From a checkpoint of a small transformer trained on Wikipedia: RMSNorm before and after each block.
MLP neurons of a small language model. Each row is named by its layer, matrix (gate and up: input weights) and neuron, and shows model dimensions 368-495. Each number is 128 + 32 x the weight over its row's rms, rounded and kept within 0 to 255. Numbers have three digits each. A neuron's up and down rows have the sign that makes its largest values positive.
After each neuron's rows, "fires after" lists the tokens most often just before its 100 highest values on Wikipedia text that the model never trained on.

L4.gate101:081146133163096164093186144113112132105046154172119178138143138178141111116138134172128143127151092095082177126116053152200090135128159103136122137148120073155140131134196138141166167156139105151185184152139116157097152140116157192119160148166125101120160179082103133190158148097108106139139213105139094150141126199133149075101134138097102136102132121128124162170155091105165117102134
L4.up101:145160137106149105093036114144130130144182122108113152106090144101090145101125106097104172149143155165130161150176151143111126122124105115104178183166128127140117177115140077106149161148158140157120104124183063158104149069062137087140102141141116122130165127139107126096124133171149084111156133110122216155117158130132142115113118131160162141158119028159117133117131095165105126121124
fires after: " ", "1", "-", "9", "6", "8"

L3.gate1105:118197147111151109149111112160112084136118186100060153108111128137057102148229063146081170111130154114125205040135102112179105128088146101119062139154102135138126197108177062111087131108108142123094140141159111091113066160115137109108096121167168149149063106147109123093139070151128072150117120127161118091124142163095046107107177135148095125131114134110121112056164107127103109036166
L3.up1105:167123131134151113152089133126169090192097123182160135120152111031113097115068111147131095185093183109140176094057098116145097160114145068108165187098180058070120106106092112051099130097079126140085104115088115087145134134152114138098134110120162137173171123145126122143136161073127111128191101142131164155112099090140105061105100136131090051142156178114142187103171096150156092122115
fires after: "1", "2", "9", "8", "7", " "

L3.gate949:128124152157074103075100146106148129077125113128186147124083088136109087207154169169080169149149132115097104067154113125154148115076161133121144072149068040097116145120184090174144162112137116149128147103148178136071170154143096146112090106094142170070147138187163081122115163096101114109187197142125207092111124154135098151113128087105086117087104179104116088142112109152142173156164
L3.up949:114086091124145144069103109092064107132136150171142130109168152119074104057111146112061139073197132108133116129171177176124128172123119131144151171166124136066163173118104105145139204156080135146096148178142102141113157094082135189161146139092136194174148081088076095173104124101094137190146090093143093102125176174145128090141186079147113133149109087127113144148114113123198156124135
fires after: " ", "9", "1", "8"

L3.gate439:116161128097088156159087092144078080135123144186155126102199100097130120144195120148099120138141117122086154148126126121163150115114118094202138088120103123150150148139123146118132110120081114122048146136203148178095140114129129214121081092148120099098115107106109094096145178095094115126170120118086101117187123145086110164129122164174227046120146092134122160101080104153144144080146
L3.up439:132125109141055139112088101111164135129156160121097085135171137140132164079160143126106113071146146090121122118119164081090120157094178121167112147125184113113126216102110169049189080121158113162110181137160143170104120165178167097127165136081191138128129086144074129104148180156158106125154165148178170200113112193096139131130119117136095114089141138120111056120155084090077192084120
fires after: "2", ",", "4", " ", "6"

L3.gate769:089149115106110136117096118091089120176120120155059156114106096154144140126125166144140122081086116106094163170119166169142111123089167117113175141100093185186116096137131095138139222137156114101087135098141114097146142156204152127129105125084168127122139124074043065120137140140147143116105148112125087102094124158108100142163135094146130097121075124140114104092102115115057105106104
L3.up769:146165117106138137206132076058118103213112084086130132119158098103169099152096117091127115150082125139109131085141105100133126134109208135125089103123166115148128100129154119178115186148144163106148173156086167129168101083162140175091127169165131089102130128088083135160069150145169131129122114094152070133133114125137090145149108146176150066066142084125146181186151159101144127128103
fires after: ",", "s", " the"

L3.gate766:138116118111134142164135129101194168085118166220111134151175168181127149196059144133082122144104136098161141157157056137150146088166124112082119091105148162128153146185164145196137184120121137103096082135142166191126145125191132124121162109155065090162137114054175100077071129089113117151116140145124105101192119158144152109114233072105098162121098089086107119141100143162097102165178
L3.up766:134128174132160131191174188117074087141106137137101138123142096104102113110077130113040112143051126064138166166141075126155115131114114123120119143119112071169131108138137151181132154102104116067131155151139204138117074116166129070147106082141071118144162155102141129061179172123131132108134119114128093174127159149119105086165151124115133179082095092108079122090131142166104118150112
fires after: "2", "1"

L4.gate1936:142085117153122176169150076117097131141069120107101108098147114096120170093225144148121121124171089125146113113154115108148050096161122089098106098168106149132144141175137178103114196119143138153185145131174090116148153118168092129188123177141140117092155153171120126097103162109159169161116134171152117148073193093174135172080167138056113160130166138124159156126089110106138128085176
L4.up1936:189120164139140109124116075112103092112154106140128060116114130113121169161048157055112099136099063163132126089123113115153112075092108143085144152161101129124143157199154149121089134107085092190174129105147070154149095135145104126164074076145129141062136145117155131175179094106150109138147085122120022069147141141118123131127122079095042153101104137069145041143204143145160194101122
fires after: " |", "0", ";", "4", "3", "."

L4.gate1040:057172117076157149116150152167107114102149163139138163145115160208100183119125132158160136087136144128115123147134179058042153093140130135162129108120148132156137172095172102128106189160154137118088147125207120186155105144161130102190096085131155120118079134089179100079114103132157159115145106132168146122102064131081072178147165166129099150110139165104140097155141137100102195128069
L4.up1040:112091126139133088089102132154144083091140124123110044181059073131126133145112131132110082109093116193164114087113136144167164125174140106122152091121083129151090133145136156164166140119155125086098129128094126193182129147060082136083072129084110116108131114088121200137094173118139147106129172079104119115166135116145099154116072153168193073139106165138136126195106178163141101168149
fires after: " "

L4.gate293:118106188118125180092092132122099150133019123101058126127184145215069183109097128096151096086079178139080091172072150117115131138153131129116121148125165070122060107161135177067150158162118134160117133127209141225128080117125099066119141118134104116119152119177147130120103152097153067194084181108102123113109153097126102095186185167097130119117139125193134096132132052148090138140121
L4.up293:157178190173131153171111127170122145133105157127114116135164121170111180156125173157106162114132152160138149118186116136150135153107177139140157136100110121137140106120124120068138154165117057151085121170129163160145101219148162118169108141123158048094096131204106099160163120107105106080116160091136199146160131161154097117134104074095108124177204117132189117118101107165128123147130
fires after: "0", "2", "1", " ", "9"

L4.gate1977:170090092134190114109116114166136139127114182121091118113198172139151123103166175103191148136121128140086130112142122134145106134128133108138180115113083134119135089113132152101117095100109097154119124188081124140152114085118122075104145171111116173111110158166133090162126093184167136082111141099138073109159146086113116089160156139150188126142098128189164082121137127124107118153100
L4.up1977:067111220135163109131156106171155153137091100066110143131105151122109126173108129134041172127092148139134170172160123187115074138121070150123060089157133124113144102099163141140132070096083135114048099162110095096191188180099138162126157133115012118053127108150114082072177190178167105100107123102138135137183159109113121167083161164146088101155092152115123087124147108107131145103147
fires after: " of", "1", "2", " that", " in", ","

L3.gate1684:156141085106095154135155133123100121053128149126120136075099126143091104110094223144155116104129102091150138121118127092108140086122124115153151104117120178144119129110127163118137168101080119161185121139140107124071117066099128107131121150133086144042093176161192119102100153099139079087169112100147171139135150087132139145136165129103089127119138106176189145101112132070093109164137
L3.up1684:191068080125186146180104100114152177124129078161125115122193152121137112105145132102146117121155135152094195130148104115174122125144087170111181091131171174163147093110146068134158169079156173178084148128081143142088157140176146082112037106120105119200149166129120159182142148106137107114157142108106139139148092135139187115162200141107105110107095134138198179146115146162167138145155
fires after: "9", " ", "e", "2"

L4.gate2024:135156086127147159131130132113130191086135140093203156129106157165098177096135143099108099060123152152135086103076133142138142160096151131154168091078109114117140138156117133156120222111170080143107143179206128186103109128137178114132135131151083120110169122133162095105116145121102133131191159114103125083103120132144123109096108127114119073130082043145135108114097135061108189138112
L4.up2024:159061092134149134111179163090149125129109143149071140160057097108152113119208101126103097132142181097119076136131133142132096136109118188137136148093123126192126104135147081146136098137087056164115112120151102149137151060088139113191142107160154163112116134113150094127069147090157141095170141099111088091147133126178125147131133088150120129117153082128127113139121128235107129132081
fires after: "1", "8", "9", "3", " L", " "

L4.gate1824:096155122118137174152111141128138161107126162128160147112063110099146172168154130118127118120103164124153104090110114110177071120157118074119103152111228128164162154091151133139070146122100149120131237134069118176079096148145073152158103125128114083091086079093143144122064113138155147139141170148217099122081139178087102107115163079174113147180159165124144133100124116139126185077132
L4.up1824:120157187162079133085128086129094101119142149107116126134113102157110138172101122131130152126186099115126131071151120166123162086139122138143160131102158113105155115102175108116046176111157110162175082184154106088137088138057081179147110120193095109127112139176202165119140096093123074207074103130142157172091084107101150077121115098178096124084083115156154161135085138163118149170188
fires after: " ", " |", "s"

L4.gate319:094146101128133201142140116142097115115125117147145147118081152172094117198206122137098089109196160130139169127209061069159089115156183088119131129122170146083136091052187159128086106105174170155123127123146119117125140097161092160126099121135140133169139129058073056158120151095105063099097217183143145097164116157105088127150070155073098115123171151125082162127155155127083135081147
L4.up319:105143067128122095161123139121104128114183158160191129222080166096123093121136093106144150123070114160126106102085184141132109093130115174106102098176132104131138127096136114143125126090169125154134165112121148098132166138066124102140146113091142125100167073121123190153135166094142144079108134132170154150139148164165158135118076108119077120101091080082157087148173129146159119103136
fires after: " ", "9", ".", ",", "2"

L4.gate1497:076157109060122099126121162103106137123151145104092111164147086098094126131167125112135167146163129111172132132146148122134123161186116153122097162182133127093099124156083097142122132125107113142117124147134132139117157097181129104158108125139165116113154137070118059162115119115161161169119133112130087180153126150139087087108137135138070143088194051110162083075166169050117178134164
L4.up1497:114147157098178144169082118149116102194130157099114083127171095141066119174130133097106123119099130146142084093034087119096138130159083096103113163110131060166082112117131089163113152110150083118126107135123131063101108164092119146144109061177126115111138099125073110123128161080169133158188093164124088134177157148178140060130164132089135086090136085078175126127096159148098140166111
fires after: "2", ".", " "

L3.gate246:138096078185131175132101105116066196165104141103088130152156102121103176145126104136109048127094114146096124145198159162183106086126118129116149133113078135099113157195151100106063158158115112146075161108153165147104080145118150159178115159143164099116165129148137121114112131101131079124078158114145049168128174099210117152182139145154090089130157060179080158136119129175143102148143
L3.up246:134155117156109116118118190095114164149125105105092110096123066135209178113165157149137201158196128118162075078071138150110153127144105136148122104103096150127118108127126122140059095174121092132165192154091094101119128109038138130186098161149138079072105085106049088108118121133117175138161113156184119156125095095060117085102137087140165121116175114128185158114109132134080110136098
fires after: ".", " ", "1", "4", "6"

L4.gate347:074215116114131124162113116096153093116127215093165090115125166135093162201134098081140169166174153111079149151118113125043164142105077144131082162153136124141165153087168113131134131131130100089175150117151122167118095110152153132184145098136178132120094159134099175161143142157100098134125149154099093107079121171149119127146050131152132116150141110102127123117122095137133158067168
L4.up347:142140130102174098145158118167149120086143142102163108152119122203178201059152153149083119091135069151085128133123126111167122125147104082129138195085122138166173146112119077163139123128141179156096149136101119109116087121090118128115136083099116089085151090131171181099137119185081134142092097108122110171165129083077127110131113179077114123070135082085173134122134073126122176152106
fires after: " ", " F"

L4.gate2029:152161130069087154156135109132126090114129200057162167129068154139149147137165098178136157065130112116120130118125167170131166142182123154082180171096104091105127132109108169149145130114125118146067131126128142187140117107102180094085120138095115175127090120148149072136117097147121144111100147135130128084125117115186149085193146170150131094130150098146063125163142115131107144166089
L4.up2029:165158096168098184164139116167127155116121131147111053060101130141171141159182089076154144165147029139138074091136150133084119104131112111091098136148068117144162089095119105148085143159112104172124130155097109160150187067178164141125125141120143112116127103114094184140110144132122082170132100122104059088169123112092150118105092142128168146135122113131141199107162075149078162127116
fires after: "6", "4", "H", "8", "pos", "3"

L3.gate1405:070129098129113163096135095149072109117127131124181164059156158113132163090117160039084117101170161145139154122082173125178155124158117109147100132064140170137088155117121114130105109128145117142081164155125094130111129098092138146056122199108115078162132108151131125178147108089104108190172116100134129117133151122133142108112134123097104129107109163090171085187114107146182118180112
L3.up1405:072159149105088103109134177139104089120154146096127186130099093152114181095156129124114073147122135094129090113108066099112103060143139120119134124131177134131132146083110104121148156096161134151121141109147101104096136113170111058126221109117146116097178117167133206105111146171105083074120121111167080150150116101114137118119154101067187171070048158088152068123130141130101123116137
fires after: ",", " (", " in", " de", " \"", " De"

L3.gate361:166163105119139144134111094122156146136188218057166119174061095140125145136155099117129130114151079101098153187134140049104079168067143157166171047111140158149157130121117157137156161138112150143151175203152138120125140183187119141116084105131143112101104094071094151161144153154141098129146148164190117123118122120118140180087125160136139136130130180173139157114096119128137119054125
L3.up361:145111190161159163084133084148152151183137131101091093137138149183122195144065125107121128076130128134171131144118192118211154114090124084151130139148123145103142160180154049038045115094104166176125148124127077132109095204124109168089169124111174136110143131135139107148101136123149116112119157154145209151212163112146104119137076093094128138108158127094142064136160111176148186143184
fires after: " ", "0"

L3.gate1921:087145095146109158107111150161101126158097163136145107151120123187014075142111114107109095114117058071157113104109132111137143146077069095131163166151173121143089161107115159140182167112168121175105151080111184148154162188183156147201152181171126053101106064127101109103148158110121082153095135119147177134150119091093157147122176152080158077112070156114161085091142130136156168130102
L3.up1921:082209177152157173129158056103070099144042142074169090167131160079107077151123122106083152149100127126243135172093144142093116131115071093108069185193109126122121166112129120100107083146195094101099145115168093171122113105100132074144174138112151135144140156105107115096128152150120141102138120112100171134129148126117114167124153117144104128140139139130137125157188139116090121176071
fires after: ","

L4.gate66:095187106133065146167163112104112159156098116158154168127086110122122155159119119056218132095159141167139117101098076099081136146133084112129135097170121080205100100142097163083128128145189137175112121068125138176162123145095116176166179162116175123101159072196100140144122114167085099120137196119143141063144128163171155135093123088079142109109081140123114089166151111130073130083132
L4.up66:141101143150124109130130097086041133118092106131069142170126156087118046122149134161119120145108192112119152143128070176152097083168120103067160138070120132130075110081163115152119152081075104162154186126153132077139120157157080128103074167106084113138094137122130183131216164116091113095136079124119135145158157117150176152167058133130116076109166145068054137110106154142146131086148
fires after: "\n", ".", "-", " La"

L3.gate137:139113091150098115160143171106122140113136066152113194186060148196133160132115089187125133105121105151126115094103117134158123124128111147153138116145134129102188110065132108083162118148122164174113137179129126081151105135176095120115223133091126134169085147144145047097099151148122128135131177150189117098160135121137136123146173196089077201175154207113146129125125151157144115120156
L3.up137:132109165141112118154146151147076136115135071134174136168090111145158130094091125202110146115132123147143134139160136079163145119110186135100047128166160079100158096096132130127140139117162140157199152114117116137125107141135079123168150121117081109141141125108109224120128194124180113161093149122175166089143148134149101188167138092106162109102156108097168226131131143137120186169167
fires after: " in", "In", "1", "4", " In", "6"

L4.gate1658:131113155162151134124134134087128151125144195172149141107084157108090181110156201119071154121072179099123087098121101131115145118125135118163109089130110130115127100098168124136133111150139104169136142164054170096135141137140125126099103074152121127116100140121156107140107200108102068154097145085100105124138154158118117101080141104114106146113101188071115139171138092094128164115082
L4.up1658:156077116105099130090079131169094047147110178135143135134109114155075146130096144133138139140158080108129094154076125133080131089141110117164149071136117089110132150114072158124154116119049143130183137132093164162129150109110151126137136192083159104088143124116096166129110137092109135119131142169128129074095138123112133171154131164094129138109156066127181147091164118095090095125096
fires after: " ", ",", "–", "9"

L3.gate647:152136111131101203121180121151114122117111162136164163127141154221118155123083110092159131121105170140110145117097154134103129100143133089191132150109140128110148138080176108171135140151130115122100130158163065127114082090095135096133062092180126126110107142176126143160054128087150090095131113170143135033173087094122138141177102132127054089137034121124182088125173117185145146126126
L3.up647:138120141122096084161153120197129134118135152151103069114091102161156169128062151128161128165150149109073121131122152161082120095114139160111161104157143114118172106143148092123138135069108151128145114173159047158140175043123153103132086109145144123125147137095095172130115172183188112173081065171109131112152085088107125077136161141100127148110105183113188135098155103088148117122162
fires after: "0", " ", "9", "2", " Be"

L3.gate758:177145035180140169181118101076112202143125123221145139115049111151111104122143182081137085124138118131150083106106145105112120142175093169156146121141117118132111154114157130135206149159173123078087126132147108138155145101107142093126136099137146102120155102115168114106129184110152128158098195149154113150079112166174137127121113103110093119098087130136155150190150155140090126105111
L3.up758:119121148093189108136091169185105126140115070094102122167125097106124120144130190142058142115147127081111107128197142154147175115103168126075091143114142139134112109167129161141133150140075102170106150115104104092124131143112122132132098138146196163085141113092142117162135124086162156211117138102113128153173071112096142120162151160169140108120186143088147145101087072138169136146184
fires after: ".", " the", " The", "\n", "The", " Ra"

L4.gate1007:093171130130146096135152152112192120142129152164133062142160070153094088109113169178123057087141115023146167167032118118154139125094156112129142118091137168058145151133127104144130140147107121155173131155110148139149120121181130087094107159093074126086096122113098174153151125123102142103120137144081122112146173156133148154197087133177076128161130120144123147155084093086110114117071
L4.up1007:165129211130141121153142090120073155067198134084149155134129125118071163179096127090142074141067114140130097156104164148131153113130101112101155105120177136165176133134079178122098092132142120121133136127115188110105128132167109145163091136096138132158141137132134158080133109182141101164090136099102083179149117098127140162077180200134140107089084156180051114106140148135050146088166
fires after: " ", "–", " (", "de", "′", "-"

L3.gate1730:106157072127080114103122125094128145099119117072167130150096141195133095127163139172124116116131124114137091141090102110102102092156117142173132169153177117118120131172148132098087170139151163166178143119132106157157165135126126079139099110082129123140090140159090131163125103114102195123150109145136146143121152125106092174165122075211135138177202093154051026148099137100083123173111
L3.up1730:146146139100163148100117172129106110148204114081112089147114101119060127084149127158153076108144099171131107120077120153124064100109097193118098150094162102167123116145116068107103117081111136065070111163109145143139109125137091123117144129188185144167107131121094165094140160147224106127143145101140070165177102117118103121173151078096111072102118138098128135176120112182141149147125
fires after: " ", "tempo"

L4.gate1365:152132204120156182147127141138153104108113111151059118128109090165220151163086082117122168139174124170131130057140132043140111094143132085158133182129089166150113091120172153091102119124197112157132055159132106110143111186134136159105156092133122169128105088188128100125140089188132109099126125154128162082121135129143108132176098137065110140122116222149089103103135139128114147102127
L4.up1365:156065098127159136095073186168189143161107141116162066155160159133158198099159130150111167141105180108171160117118148131153044128107128111142138105116104120148194117139140115136161167086115141158151168104122104097132117107090098097150131163091137123142125134121127095167111157138102142152131064100129095145149165148132064095103128076108151144143111130083180181150087100240203186124139
fires after: "1", " in", "2", "4", "6", "9"

L3.gate180:120179144082111126160150157109193088157100185160116095127121116151092159190172132089152108117117085080184085076128141108138134084074101130100172177155116106173131209093136130090116124096179106154138119101084133142104082149148161146121154118103072098085171150116142146129157140187125075094105137118138140129149083098122135082089123165100117107163124216094107188094060067127161154120048
L3.up180:125159149135147141141126121140141122097122195128185063130122078149130115109184136114071078157129143068135127101097195158102183105115107148157205149138106099132155101177148133071152163140120138135160126205071149130142143123162107162121158075101081126123127128141162125117086081148125111098144091149109119157145123112124192171138212140136121195123149121181122178112105201111137174105102
fires after: "–", "-"

L3.gate1527:127105129147098149118099103105077115124135152136118090171092135153152112070148148117105112112137120069101181165145107112152053100107127121098188094113142150172076140089197160058110114175122167141157103134141157153100142138164107104138178126142077134072105111119169135132057134105100101131077140111093137139100140161133114141116085098147123093070120091125073136124140080084094107095136
L3.up1527:099045085185115155074192089134153136128112147166175123162142101135148095119137087147146104093191098161110134158147182148181126101095141115082081172095163124097144159152098069102107149086067164128132089186117129057077104143206121123061138104100132119143126168130162167148131101105103103152130137150122157123131101082128123108162121109108128128064180089117098187155031127128153131121171
fires after: " "

L3.gate1937:120202125106104106145121125129104114149087146078131143106106158148142142119139153142134158064133144107149137116112123129088117131094137121110136102133146133158097089103117152112151106104142113179095042124135144162125109112148152120186111104081152124109127108109104063119159072116174130083092187122111179130127070129129126085144165135142141071154106119164148059116126152119080176169109
L3.up1937:175140142050156146079139167116102137156147120100140148121131126108097120155177047148076158154127178060110140119146097124135042153098113136193076135158113164207150153143121147150160090109128109123145095119151183190133107076152138161133108147146113093159136116123177086061133160078141089106154070169106155156182147122157083150187062131205048096172085068196137091146089113157151086157173
fires after: ",", " H"

L4.gate1698:058154095101160165146120116089149141079073114155149170146103129079046130191149079098108102145063137104080115130092140143126119078165039136132105162138127122160083145098117109129147106113201100169084144111144145134111123181130143075115195179111155069128129171135103102105131140164160188113199124147139170162152127097096109139136169092044111104155133140094082122151182074122136134048076
L4.up1698:131208153125125190141089084084079113121147130171199100113092145126137155178093136137159133189142122146120178164082122118130125114048123138116080143151121087149110127116142156134126150115196135146134134107137090136099079156101152142147107197141119175150135107209108137086145143107132065123121132118146154125152104142152148111116131147127107124146137198194151107175112115169146090123132
fires after: ","

L3.gate1846:124170117156119192169142132123075221129144188204131134130129160120104132141160148150152161106148107090093159088151163111072148095127184132119102140103105073162125168106168124053148122129152128082145096102146097129088139173145069118100143091071116101119145088094141089180127114122071087079132143125102137116119127217132121116159203163090110179167088036091130213113104107066168169080113
L3.up1846:103138184124050139152207156081104096095128140080093081163149153102071156128172095157106106127138090150130101160096138074197092105103139135086137102078139111160101126159119141113191159130144153115139141108116139103111123154114106115082106125141119090114087138085186141100128111140161050177108082148109134141139142071173162100126113113124089156160163151158122108153106155174126135137120
fires after: " ", " a", " the", " his"

L4.gate508:131155126126112136076128118108177094194111142069083123163124152083087134128136142092154114078169100068111147116144122126150111117163159116104138126143103190157113134141116093096142128157144099140116081121090119096136066104083115144139077065153079167063161161118140141113162089064102097164151104100138110139133089109110112134133130129152157115111122124138069142140128124133116145204134
L4.up508:136128057124078096182111134080130210110120163093125145168149072161160161117140095127121172096084183169160070149088137166104122106096125037191177096112162152113128091169152111142101157131120147075160134128203118127120127149174065117179124108140113159108140113101129085154113083185114175152106082113135135152099145120171087116166107153157143055141166136099146101138096107155099152117170
fires after: "\n", ".", " and", " \""

L4.gate910:125139125118093096200125093101111143098116160169110191064102133135115164190126157107155108139119124109107087145188090084185094093177064157158104169121074106128174117119140123114130164093135149102140101135109128160132097124090094128170116110105149123148111103129125166097161199140162107106145072135137086091150157107147124139104075121126112044150125114164114151175137168134147152096072
L4.up910:097100182118083123118184159146142178094157100165147148148188087105109148148110091115099164103206193078135143103114090128146093132110101122149101096156165101061137093142115131093098127146077155154081143074194128125099035150151182162168139153156110093133080107135087113195175129092159156163140071160095160120140139150149168096138098075177130090085125153107160064152084095135150124152081
fires after: " the", "-", " The", ",", " in"

L4.gate324:135100119081102126220135177083085107139166093159081163160124080172098142128093133101181120047095120126046137114122131148157156143143170072145151164156111102145113117121144100122170113203091079134187118092056156139074134107133173095161104123116148140052110133169181115104121150118142114230130124123130160139093152095145129158162138135105164136196108082169088125157148131215135108093130
L4.up324:148131094154117065138162164133121135172109153110139101115098111145150161157138145147131100107090152166138110123133116161085057073066110133102149120120073172110160134180094149149130115142109171107169115168109181109120164060154083153194129073093080188141093168096122120138166129210125120136176099106089128125157115136103120086151128093159118102104099071125150129199162148102126159095130
fires after: " ", " and", " (", " that", "."

L3.gate707:180176100150095147191140170123114109125114171141129102159090112189120177131131137153109125125098137100071104146210085067153079116062054084173159142120130141106148106106127121120131123164112167128187119126159150087133111156110162098116147118126091124117068100157146143070101093168082115090104181100132149102109164115132084131153117117096069132206162120079123123115139109134168135113141
L3.up707:097177186132129119222124105154102136119109148120213136087118181184130119155086104135167141157117147102158108124120155147164124152085146155108061118168170082076063111146163133165094103111060147074172135119179153123128115076141127095160148108084135119165107153160157147100168116098082116098097138170110093159136157108069175099130149075159153128175147126110070144132185122142123161157109
fires after: " "

L4.gate153:155123131106128137137100087152139130201115140135111143138133130143084184110113110082090149105130102160177083072114134098127100114098167176107102149128123077155086111141111141138096194101184116166114225146116167133110108156132146147215151181101156104161189167100088145143101107091119121141056095104107130129107161152201086068114120098141099103147157094128219132100109058129127147167107
L4.up153:110158122108174092169147094085150146100129098122105070077120087077126090133173161069074187133138137104128127142118173118134149165131144143112131155159057178110109063119111166144158144094164107096059145148146139108117182095130165195159154185124135141114086103115157117128080120119151154135118055147057157139181165143103143115156087037092090122117163116139101059130133141134118112142115
fires after: "1", " ", "9", " This", "'", "3"

L4.gate419:173095009111107129168100093093136190095168156153127187177105148091187165130160151088151086114136167115122111050091067173125060105112176135152155102124131114190128134154147132170146171158139109169100127147177121149162091153154174109110108125144115109061106115111126152119062086101108134209161132142087078063111112184118121145125126144094109125119147064132112136203100147081105123112174
L4.up419:210154093127165102150077145111129168125081145128149101067096115159151089079133149118091145119150143114164144138106157152165130165075135124185191151121058147131107151149122135115114151062088062102134154166090127128149150096204167133096101176148123142144141080091106175082089169121169120118121159114132124122154128224170067109164114129106175054096119137145166114143132142134098164121134
fires after: "\n", "2", " Z", " L", " ", " Preced"

L3.gate417:149151099113142154068184178157064165153175079174141112154121109131173153124104158188157133155064109190102103170171114093102054116165118098110092109167073132144144150127196126131142110129102088055163152086094150116109130108160167133115107152101175131168075121104105107118155146128167136128175159073092155080176084174095157154109104120089074123112141120091111163110142137166168150078108
L3.up417:113157159168128130142081118211187101122081141093164106181104151141112147178042123207110126125079156091112121100145098073153098151122188101120166165169103169171094158122134122162130149159116164132158170128148104133108111075100153115092146070099141120100199118117176117110154123117146069136085172179073173174148135119111175156138108122172168079122164096096067120121135114124164157131108
fires after: " ", "d", " read"

L4.gate975:127114106162118178166076154086112137131122149131143103166118099130156105140147137024096161112125129137129136102115188160090100114176149149106131210104158142134092180112207146082138154123111115175074129156122051102121112171124132140118130165101177094160138141156156101112147174100114172197138084126167094128166122131149167120085091148140100140098106145133114121099088042123122095195118
L4.up975:097101172145104087125167157144207194153107114119138166124118098144141163141081200156158126111161063150157103133105093164134148111143162084161138128088129158120107068144123103144143157173170136168146170155131156122072123198113115125127145112131181150179183097139145088184176135138108187114130126150042148144141109071153208122092158117195119079126136120153110140134089147121137098058115
fires after: "\n", " the", " \"", " ("

L4.gate1194:160181094151085112126138166085108157110118066182116184087143160141080184135122129108164141098100086151136152169087160101150204127178138128139146160113192144152177143129083103081136145125103155139158084178144151153080103174124142112128105143116128137090108142124150080184095117127166135150149107185094066086108132134173163128148127152089096043200120151110118086075109112065169120129149
L4.up1194:167135076136077072189120144132120120154102094092205114107139155113134100160102084117141102115142128170172093140139145167058069189111110116173147113132162089115054071146116150107078146103161167118131173160153083096139125155152134085119147169102190139107119091115168110130134113167175180170072141140160144180102117153105091162136141147175167156098133159129158064118190125165100109184161
fires after: "\n", "."

L4.gate246:154118114145101160162167130126107191104154179142154127117075101111089136181072155173128116076137148146119135137064148121167099067156155103120112159136142131175105134174125148093137099104083141146152062122121146084104122100119058138063060103132158134113128104120130098124123144161094178186107097116140106117126115129166112179130164123142117224088089160149175134159115112138149140102102
L4.up246:065105138107091131136131158169173060147141152165067172081158088129087123179148120146122129091125105158067107175103151127140075092175153185113116131123148163155125163161103115131141156120133155145135113112108141171142118161112174139098126130125110149141079148135146120104198114164174110173143061140094079138071135136128115124141134111135172206125096195111125087123155125085152143141099
fires after: "\n", " the", " \"", " his", " ", "-"

L4.gate1350:104109130096051128171114140172099143114087099141070135182103084129097143150103087155103126138151101117114158105134130134182099133135078145126153137113072163183118125146156154116160135107113104164018095081156142132144169147116211114106081087121124109126126120141044164135116105079114139085133156117137123110162123175209118182115154155124096031116158105174088156105131058157135107127147
L4.up1350:091113086135125191162110096143196094131186113122122123130112096120127139123126149090117032143105147090163099114093107161174082121109103117097071138114098105094089129097077095147084113136146128090128122112097150153117123133146100149152097109147130157150136104077081133126137146111077046174108139186159128126085163114066141145151102132082171106177174158100114173137128130067119152135165
fires after: " ", " (", "1", " R", "3"